config = dict(
    num_key_value_heads=1,
    positions='rope',
    bias='none',
    tie_word_embeddings=False,
    parallel_block=False,
    init='normal',
    init_std_o=0.0,
    optimizer='adamw',
    weight_decay=0.082,
    warmup_steps=206,
    schedule='wsd',
    final_lr_fraction=0.1,
    batch_tokens=32768,
    max_seq_len=2048,
)
MLP neurons of a small language model. Each row is named by its layer, matrix (gate and up: input weights) and neuron, and shows model dimensions 0-191. Each number is 500 + 25 x the weight over its row's rms, rounded and kept within 0 to 999. Numbers have three digits each. A neuron's up and down rows have the sign that makes its largest values positive.
A block is one neuron, or neurons of one layer that tend to fire together. After each block is what it responds to, as a language model described it from the Wikipedia text at the highest values.

L10.gate48:503457468525473497456502529485497528563461476487488504511468522506478490547480465483536473537520536534540481532553484466502495513480499507520504497521479533467486500451487473512556486526510479494565500508496537500481505520514463491488500449519498498506469514505506524498501504514508481487537497520518481498472463492496531517540522505503483533488482510508489493476488515505529496520516512514483445503520497549501537500496500508487516497472509490454484492510551508510509469439501514495473505446490533479495536479480491515526521466540471487480467550539434477457471527530504498498
L10.up48:457540491494504503506503495479486543547475479504510475477515482455465533492492489508489511523486526471512513506489468482510502501525461452527477458532468480506478509470491512496499492477502523468530482514484498504554544551483477506461520485458552529476463531493509529478472537509459506487493476495483468470504468497450482509482499477487528454476517490477452482497514500510496470490509490503483491484497531466510496508505483497522524509443498532480511533502496526532507507531505504523531498517463502514513487498457432508448505524423512481546516452461499510517511453500464506498
L10.gate83:477506525479546501531563475473482483538495516529501520495533473456513448531490493489514442497485528503461481501525467510498467562473482486505461489507525481502481477516520513458487532500475469509560502484497546477477481488495434517546500495486528511526467527544541476467469549489502502496483479475515483467518498489498515516523536494496499473506487493494505483491516547486541501550490477511472532515519524500521492517472503508477468511505456482493511503538483513471478465473485489504450457509501488482542521497500523485527515492514505504516484502467481472522472517542460476543
L10.up83:512502468442491468486541502484493523466489494535491493557511477520509515522484452528488496542507462502509517498468486449485499507535550511507504506486516499523517490479479498487516538510481487501483462455500526516502518502500513476459556507533527518496493522509504522519495525490503478481437580507480506466474494469485546466481510492514448497551502531515489487472478509514540495512527495484499482481506541505492487498500474527500503515522495481514529502499530476505520534515508518486510517496534546556481543459482532496510501509422494515533530489520492482509566526490499451512
L10.gate154:489479487518479498483498495523509494485522493514533485453516512483485524520536450496497481535463439526509501493545508480478521530479507503454470493484489486520500493518494498488538490473517489492511488524500499479520488507441493544462503511463506507550529541484498524461489501490487529509485515501506502515504467481467504508468510488466526500491441523493517434523520544508497542512548520510439507477496537482520509490521465499541455532449527461505476505525549444544498535468437508532524511485496517515519459511502484508519469508483494486513486500518525497550505518535520483495
L10.up154:472504485505502505492460492506518498515535545502491513496543529450474468527482497514495482479532502516543494504509521511524449486473507510488481504495493490480487495530472502490507501498548532489469509517508502501448522515465476476493493552497507435476460471473485547514496535502498435537507497507546508498501525445505485494505448479500483547450498498517493497462466537475503526489484542484515499504496446489520486505531515485527453544462523532510522494510494497512465497491521521508462484495510527482545488480470462549489528526491523482477449470498515454510475549527497494486
L10.gate209:498469483496509522510522519457488474500449515508502474500510499450515469557489449450550482520500476525461472485534465465488457501496438494513452521511530476536516504462516500511514529463545557508513501531465487487479490497470482505487519533512490497542481492522490514464493522506479465501493491494527499496455449505516516532533531502477491510489449495516532451492516554500476531478522538522456525475521537494499502512476466481508497534479506474495511496521499440507502468526490453530510514505506498464534481520473517474510509477508480504492508500497507504517461482530493523519
L10.up209:527483485502496471540496521523462501514464488455488475503472531527479482528481497467499493532538472513429493538479471526509487473519473532487493493485518523521536466457521487505471483443534508566546525485507485468472515515473476508515487516473517513488519491508540519485538521527519490521518505494456534471484506463525457492447474549534492517522503493507505511489510539460493532435518476512496487470524531500446481526449564527485501526508509535505495533501504495516532492492518501468485488493481492534499488524471467505483480497486470504500518496510503459509510490515461498500
L10.gate268:487467517531494525493467481458477464534504479559490524485503508467509504526472473526490501490515446503478493523513481479522489496513513490492497490522505544498469497441535486483546536481504462491506459516536497502516525511499511468464453510451488489531496513485461476448468517510503523510527527509550488526547450523461529476502493527452512542489462510519497489495479530513519503444501527504491492494460474499475498478485509501471522496518507440492525527537494481531507531491516471517529500491500458463508466523515515466543476540543490494498501506489522502520534467490500457530
L10.up268:452476554494450491511473512485459544520500510478505483475471437502502497471483484475533514488483499535511476478461481472493502520544520483487503507511486547530516505472517474489495522511489527467501497486501490497499501509480488510514472488519489514495534469538519471502496494480488506513516491509520494529517446529503499548479549493517479496495533514493512499529506490517556524506538439524515564503502497516551493513499480506452524527499490490522500483508464499522472476504482501525554552505494485469523475549502493433482472511512468493510505527456497528540501451471435506526
L10.gate274:477507494509502490515500500449482468505521476508476489520517431484516513526532448527508507488509499508498503499530456511502513502495488519454491518484493508487458525516490507498526498475506477474530474525482535514522529546453455520512530480487484503517469497455498495514493540512521522476519510460513505493518482500499505513480563505508511544466494461486506459464533567510515475479501492536475490521559509519504440519469456488505473503547484528475499504498538506492439496478515502485460511470511501468490493516469530503534542541536463515518448460533508488531509497504529494521
L10.up274:505520472477530490515502536490515496526509485489503455492464487510454516517519503524504506514467513505557489480471488517477481506487520454523483449548453462539469527498504486461541516526520484527504495548535489472497518525537442443531547498509491494486475505460462466492496478500498517506507509467540548510507484502508536515520468446501506513509480473521519502464493535532512505520510483510517500542494458530490453507492496461475508517501490503454462499504518514510519510522520503540467577485518496506470505503522476511504462505529513527479463525472484503523491548486474494486
L10.gate279:522497503508460489495491466469486507479510523531472486474503512513510497458521526501505505487482489529473494530485489515503523553476434467554503468485524517536483501496513465466527517441511538519500480524528519451463488474523501492513487521515537468510525530505476501475519517493483480562476466479487528469525510526540456503458470500552509496524499490507471509519488495524524487486506520524486482505555532453489534552510500495525457446488496504523462517526532491496472529465494522522481518480516513511498549494505494510477516462514481504491540455526467523544533521517496491520
L10.up279:481531512561540576511459528523493496490488489486484565529501505509467488467500449501504473509508502513513511527502488507468495461498542485474511557548514496500507496490486518535534508524484498520525452468536492534511482523485437533457489482487457486495469492523474458466512550482480481484511502524531473466510523487497485544532503469533492555503482484474485496490479502455494510511521510535467478496511488523496509519513499541514518514564504503488497488542501480504470519528498485506535536505502506511467491443500514475472461487523482512517508485504505509540488489530530488490
L10.gate286:449472520524529532477484489463504498486479502512507507497492471461487545510507480481487467514492468516486491535518471511491480540499526474499450499479476502517496513485471465510516485496483476495512474484451486491473464524511442532454547485503509503505486492513534488477468479535522525523519499497488447468475505498467508508511511482479507522498474528498459484544531466509534471500518515540445523491496566545517497500477466533496500510454518504475494469494541458527479500492470496528489503507496476486566457479487488448493508466487466508554462538487500518539503502536499519515
L10.up286:473512513501481517531519533501491478474488507527513506493469461479545490474517478511521490482518513467507501530491522504489465527517500502517437504465501454513525491454511507524535520486510515481474480528456501465489498509534474491493543510490504541549517485465511473515460496516477516524468564496503474514412448515519477472479545443532527520543512485514455514509519514500514497504514506542500504527517518511488456462538480500519453491534486506495442505530512471506504517478523471514511495490496543478475436510507519502513503480485495501523529499516503528506505533501548513484
Description: Word-internal fragments right after a short opening piece in words split into several tokens, such as inc|ent|ives, M|ack|ey, Comp|re|hensive, plus partial CJK characters.

L4.gate31:502430489524475520500476462505473457473458477505496505506511528529481452524487507463523499561494440575502532535486526465474488501453497493500496496492488530494469520489556482500480488495497517520477493499481468546518542502465504504521499496556501499501504514507527468484529499447492501529503515524502483519500507508496482504504532521506480477473510490460477486507569524519451457483479521515471454506494532460507473471466512487448517466467533525508531507517481494485478503514522511470465513502511481483557497486502512494490514509483471509519484478527494478483519460529491473523
L4.up31:550488485462495476506528470450482430505485494534532527485485489534480499494486485516502488529563464525532477515506522553504497511521512516517555519517480471485509535490502481490509526454497477471474512522492488505493511514505498449480511515514499495500529504468523511502540491518474527491471485510472503518516477542515499549515455538478490495480480533571541509503499498522497493464505522491492489444513508552509584516490464489518510523524520504502496479518499510468491510495502447504479549472505464478494507512507482538486518479498489508491499487542504497516479505482419506480
Description: Mostly the q in "sq mi" in infobox density lines, plus middle pieces of foreign names (Tariq, Boscoli, Mi'kmaq) and occasional "they".

L14.gate75:550488496493514519472456550476531513497490513473522493472482500538455542504538504521526498500529491485533527517535481525497473481514495520447486503502457515530501515517496495464550516527491448499496518472520517540491526453491541488500548488473430505489493491494482481489513505515523485537510480497498482461523477514526497473524499460504528479480436529472497437475487481522494474474498521467511525488477511515513497528512489475526494478479498488488512477502484539539510499552462491505504543502468504517458495526509510498501467535474480477501456483472486446509489508464446477490
L14.up75:477503445517531529525509525524480529521491471462525532461510487474464496493510496465465521494501502499532497495500475493505431523502506443499531459491494494490533466480484452510510503487539523486516497498514468531517471514478515490459525536485515453516502491530499517483505559538485493529459515469506500474549509525493494482503473515460495526527466491520520512527518485535482520546546522519482488516494488474500512519476518508514519453508521545526453520509516520503496482486427487505540472486459506502516487521514498513511482473492528483529510481479500567524494516464516535549
L14.gate81:514445538490463516466490503513550533503452463476501492455484461510509524542529453529524507509497500500570488508517494506498493476545517501513532508473476496475474517518515490445537523460478469475533443492536507486496547497459491493486465516500478442507494523473467500476478490519474522509520459471506474499482507465499510476504473486500522540470474561512522457511531496482460498465473518504517499483476504510489531524459525496469506482452491500446500513511497504517481498523512496511483514504481501482540478497502476490485538521522504477446479501524466477489483507482490533491
L14.up81:518491421563498504551522519473555513490488553522470469512511491489469523528527512494507482480476495492493545532519490470491493488509499476449513499468520505480554505505469477471488463540496559452513513473514489507494479567505476492506461482506537511510506481511482453521532515520476488527476523504503485508531531465493482513529491514525497504515475493496537517536503483520461482551547503447482491514505494494530516461529500466519505500497450510471468503483539467484489480494511477483488520488472473488525452487533515489520479507522493475480485486508512524516531547507510509512
L14.gate178:507496514546453504485466515505503503475489490515510479540513518499507431517489496471499525514476489535556478499508511508488507515509526459521496474495508501459495525502472558547485521469524459451533514539486507517536444557451456533504488547496501543509499490498500466478474505514493516495473507439489505437502505489461481500509521479529519496528469550521481491514483507491505512518496456497490521503512511537465494484446541526514501488495465499490474525537477489525473529494480501512509535509521485488489460486455541494491493528510517494523513470503482487512474510541549491519
L14.up178:533476485485478483510539481523547526499504548506533528500503494516522532474502501477490481524498532518477553487463478537466505520488522500530460475518500510463491541522525504513458500453479474461504537492515472481469472462490509514488521527510509520508517523481546484479469521514504482498486500483477495494515543531423527510509471545492492513504522556510524459543464501501465452488511519471496476489494526502500532523468461537520516445480511483486536491464476485511459539477549498511503539481519526492509482542497520491477492531461517482448480508503489504522485518508524518494
L14.gate201:470455531507460469490477500497479500510460494506468481516518511502508494477465528497485536492526541463508490495517521495494519504461485484522518472446469521504477507513524517492509474446494520516482528554454513494509507546468481518558468554541467489503471487549523474521484502505508477516458551476492527510486489490499518539520544523507523478518510498452528439548480490542490513491529529478487471492486465445474493462475510460459496485525453498492512496497487522520525501509487494526525508505480515473536474507554490499517510503477495443496468473478505486486518483497499508500
L14.up201:486505505496511530534530483477501520546504517473510511503504477479537504551459543524488538545473477507497472511515454530515523491508523498495501524493492518511480566535502496509464508477531510479445465492510504513476505510516489463481527491466457518490522492455540465481466516492503486531557507513484533492538473462454498533510535509501495473451495551497505493471444476521484481514494492464520488502501511455517499466514507441540485529499474507463487517507541545491542480469536476497512462476507507473528526534488485480507486502518521527521508502548491488501461522504504477515
L14.gate259:494486543543544529513503475483532564521532538520485520472518513496467499480493500494520478468493476497462472493515436496502493513481526455497484445494493558516554506476498470546524522488475479530476498488515494476507473467478448492538510488493527483529486532496472500489509505488496507509463503505485548512518456518517470513533501529469445529519508512519489501516456517514524480492461537530486471485473470504511496482492506468514522519526487520506468541449498461524490534493471517478530500505507508497489479463474513475504512504540480560472492475505480516534523535510519489545
L14.up259:507493490533484504473469540513545482488533514485503594464475462524504539466491419490471509471522499525491464487526483515526507525516459469476539532489495516523517516522497445486499472498488485510504463551520504474498490508520503519526478502511496478518504491490459520513483501527516479500525477502455513498472489482547497484500488499511465469491497506505523504534434517514492487530481493532531481559515468519504495487474500495462512482490471480525483498524484486498524469547526514515447498473509498505479516463496527477484494543519526523429519505492513541518488464511529504488
L14.gate326:483492497513494550492496507462510476493504488495480463554504473490481449459501493505485503458510487468473532555476499504533509482504486514463518509479535563495507505465486512485510515459533516491529465515471506554507520513480486483471529521480479530510524470533472492489495495465491467541496499496521510512501470486534488483515514502505523484476460496486508462501495506522461520518478446462469505442459481502498522456500505463434495476504490500513537502507512502505522532512491496511483556504436486493568499491499560519509474557482495496491514449470526493493495519522490505483
L14.up326:486518474523490510466535472476507512500480493449478483504486505534526558486527479494519494509480495491545539512488532503508520440446511517472524529529523517493558502485541480530515507489425453490494466487519446540505519514496513488487520515499507501471515484508517514523496482474484525464477485495489506508501523473497515493488508506498543504530528498512503516492473513523469491537484509453489482486471504482491586470496479546475489498498531497536472507501524545546507495495528482494531528520509485526464528499500466502498477495479475469462482519442524499484568487484479526525
L14.gate327:511505535518523470521527503496493491508515468514475496513491488511492518512530507509507479543485502514492436552480478524544466483483511463504543487497516503494479484490448442469517497499495451501464473526509490500493516512466506529506508494502472506501479540488447518504477475481462527492436453472519489482524532505497490490535487479527500505520496428507518435466523489495428468509478553518452490489505487452507486494518520527517488432447515526484488541467500484506474527526492463491518516511490517511502488525487484502486508536540495487486499506488538514545494503490513498508
L14.up327:490503465536500462480488540495453502526473541480536477508515528516487475479544490538489496520474525473556536498476515476492465507535461507565533485524531533491504518494477537514509455504500490523487524508544437506481471518488464494506501509510499505484533505482483496494532487518523510523494510479489536481498500496498495508495497495457480473487560496506460522554503515487519500490527495488499512471478440534502545478482520493479502485475501548512506491468551501531473494477552506518498507540510473471515470497490483495510554510514505446491529456458508502483529463517485465527
L14.gate334:499493531516510500480539487513540502511491536490463494510469524474519504535528522507497509475482523494489483503508495510493497537476507516507505507511505445507482494465481574476499531533495502470506459540504520428506473469489494508496467499508517510557485551526477440513507485456470499549467480494479497496504546524529554546558487506498513508506520432473533463527485493475505476520497513478447489504515474515505498513524508463497516525483475512490470488504459499556502507483439489469521485527470497489492504516516518530473454481487468503493514532483509503513470530516530488507
L14.up334:526484532503506497457477525539565529475502508530549510527431526496522510503509519549478521513510495439492498501512496480519505530476471476517486528506540504527524505477501519487512483487525503428520508498522492494492476498492476486491472542502489536488503532500501562505523511488491509546491489475504486464497527527512510506493470482528512481495478520496472476457492492524469439527489501487489530519496441502477518476537509486529517534467510507544480473466463511513511544570475466521480505557516511508483474517505509506471526507461492487492494518543477482524539519496505481526
Description: Pipe separators between column names in sports and media table headers (Date | Round | Opponent), plus hyphens within dates, ISBNs and compounds, and mid-word pieces like ass, er.

L10.gate56:463499535530525533500473503464525534551512560540507471530482515528491565507534448484497489468488485468480497529513548516476498527503472507483510516509503525527505492489446479485541498534461534493494489551500524506527489478489510476525527495514493485503517545492496465532560493528481505517506498519490486542500511518511502498542526499503523507496529468540520456488476508547478510464532486502485490453445493515457523487497499484515524509465506464458468490536499489523528536514472534524491497548480511490510535500467524505478448524489472519522469507507466492517505505511503510507
L10.up56:490474500491512470499495516535510471489471499492515514517549505543530508479519459518517548467501477520497531518486460515519502479452510496510517503445476588510514499521486519482520498516523526516507472517534511522485527480509511523508534493515471522478524508521473469549523501479493477491501472491497501507483475481476502441532526470494499473492581487533465528515489508576505498541497497529487492501512484513501514521480501478480495458505532491507481533518514463534463486525499509527543490536488477470478496529505511489449486527472483472478500497453454558481477483510468507505
L10.gate63:487514538551464535491512455487465471493497508507541487497494479517526492491517468477538461535492491488507524516521491485476512517487485494486494493486507495469502473487488458497496489497535463489510490476530502528518541541497487524439465528514521515486529529491471510486481466482507496534486546490446487516514462453526493515461538517520508475480470495519491456532479444516445520509451498515481485462528519531469504521462516514505527496474532495494459480534501473520486509548494493507520516517498490495548480451519481487509492494502489501508491501549521538467516477559515486568
L10.up63:503514454487498510488453427510514461503530515540506510541477490519491490500456515515536519492528491515487503484484492504495515491517486491528544505494474521491502506474502507454488511541475512480500519509471497520542536501504508470506471502472507476450467501539561533461468532534500444516498512521491528530524502509499502537480547502501511520487498551514467492467551443514482531469495516462504433513501511504501528527503505485550518545519497487514495518526507527497518552465531484483488520511490413507518521518478501512502497536494507497533474533515500484484510532504476501483
L10.gate239:515547486456479514496460468516516532511510497511538491513486536494454455494451480507536541518463449497493473493484528493468520504489495526521498522490542465533472484465538501478511508536518484451471472507502482482543509515550505528449507478547493486488508497487520494499476442441506478497538471482522522483514508495483480520480507483482478490485527478510479469505493465528519509465461517525478506470507511501459541495459452543459502528504497492488484509496476489524499509516486529490536571490510477477540502517525507503492521530467446538528512525500489504475479498488500494504
L10.up239:486508478550502535527491532518530470507469525528504454507496505480496481452501517497473479522491520507502528457535503491526537487467500493512540483475489510511491531498497558501495458535513558533500505509544531561518483503478494505495496486515499491517518531508525479509498525461440500500514482509455495501491493468517513514486520533497507516528531564526475499466545500480471485479517524558464482496489481505533504496469529468558502506509540509496500504469510491471513502481485528492541539476511549495511452514496543484537461475540496512491455509522482495483539528512511527532
L10.gate270:529486471497473500487456516520533487529492541522484459503503494488480485537515490560490526549541504487482534491547528457557565485469514575516528491498501541504481486472494473472490488529510491459500441493513532475503472518509485521495506500550488470464513518517484481471489505519510489481467472480480495519511479470506504516504535495464505474538489511478510468494463548490503500458457504515476493471486491507459519504497500511498516481503483543507533522508484487496465534505512493506480479499517493492520521483504481472485539499510473540511528502574504531498523513574504489495
L10.up270:542492486535503485493514487489487521483499447547519474529513492494480514478513487480514490467504477472590501478529506497485511498527533543463517477504531486509508520531501546472490493483532518484487489521515501524556472468443477495501496510482498496484491484489525526481523481488502498533502500489542508499435499470504498522481518472486521548485506491481514482546543472520520531438520541522507476478501506524559479494483520487509458495513529491493527512506490524525537535475494523490522512487511464502514524515522551513522488509471462508448522468497440509543473527489477492459
L10.gate320:480464498521518531502477493462479507531455535537503502517513529511513514486530499512489515494511502505501518521513520526470467512513528475484497482479483470518523548502542523529494455486543511496475525492476485549572454463443476560503515499522463493535493482497484510482532537489505476494505544522498465496490445471507471555539539499458474481479516484512480451546513476496523482481504478535456477454472492475509525477488531477490471515498523502522515550519493496527476484490450497519507480484472501494499492521483518467504501525471478506518455502534514512517526506515518514532
L10.up320:528482511520560466502476498511493480499506509486496491520513496464458540513498449509504518540522494543483489529480491527510511509522524489502568483544492490493451526498554494517511464476488530516516497493522460517533473487532555503487516465505491470525494517505496526471504506539447487501508473488549524525503457481514479463504486461486514467477508512487474518530521504482492506476487520488542544526486511519456559506502492502493468487484537502521511514477478548531497495504470530483492494492479504533462494508507514506482570501461481525541530470544495515512489506502499434540
L10.gate326:495506486554510484497521516484520509538488486531497502527488508494447532530510517509535511497482509496506490493544446475503525492477508553491526530534502509527430499500486553506521530543527517485517499498494519482497471534444446502467516543509506488587549503485485485471477492474514523510474493463518547528496481469510511539506491528504514499484480508439490465494505496486471507524511546483466556480472483488483503518483492479491470514487463506500501489487483508504448510481491524524511511470500482481553522544493508470513489495529465532525544523509496539498469522497493482510
L10.up326:518492517495495487476486487519501543491503479483489524496495513492507546501479495557547497473486506503480508467502500491503501500490525546488516559514519518515501507472522498522508536539504499487526485514504466499490497476499517511467502494556562488424494505461485507501456458537493506495544493484502502460520522465508457490521484457527570487447499474520487506463492475485497478486485496484532495459500493452491484466495509516528510518484506512507499468515457505520475465527549500498509489479538470504532461493496464497490514551487468515504485546533489411474502516486519491468
L10.gate359:531500537528523492486495465508534478495468523495516499511489479520528484521465528497522506499504515466496507484490510488506488501482511564518485492454550528468502514493530502469520493518489508496447459527539524485521483486461500520521506484512480468503518494511493498487494494453519429521555556502534521489484492458512496543513499469525538479495490528487513501520509481497478547503483547520497528495525498507489463470528473547529500501498525507462503526516480480564500504482521448499520499458508493500530476539524506491558517473489496518471537521516465459467533506503501566461
L10.up359:471442521482498537433459510484474474486525474519499493461482493501466476502518531526472503513502479497456487495520535490472516519485500510485500532522485506506494492509493500468512501488483531487514462509490499515478505480505515518491528472494497466464487528522485538533512505502556512481536502497496508512541507520551539517490516532445475530485485520483519465532504440519533503550528498508507506581504510402499487502523480482515472530469534488480517473500491499524511500579525498519464473518500479502477514511505516535448510519478507482481516479496483507522495471520483490518
L10.gate367:535532496511471477505491485551556532472499463531512524525495475462501530492483439497526485516498469543535473496537488476528498541469527496527483495519497504494493531505444499509558492497532496521503500536444512483518466501495463522486507508492502474564498554527482507481494512489521515513490451489466510495480511496494465512501523477502482489535486495508506452554516513519527506467524548493492513515519468501480489501502476522547438514510547523488504501519450497521499512517524488504479515455477461493518526509467520503484536550466514524475525519452525488507522492516501506494
L10.up367:516503471520482523473498498507450501485437525524511489561481494477514486555552463458478502511479503508529478528473523513495547561506489510454487500497517567451562432490506451492484521494491529487497516533547481533533490443484489478460516509502480471498474496487485506479522513505513473507475468489511492530535481472488450514489486469494504496515498521522494508534479517459507514448488505486481506482500488491515530512483528481488541498490481473499487483514489485497504519497516535528520545480528525494498516561480527502507504502499497505517478478514522506536551484510477520521
Description: The opening pipe of a markdown table's first (header) row after a heading or caption, e.g. election, career-statistics and filmography tables; weaker on opening parentheses after titles and mid-word pieces.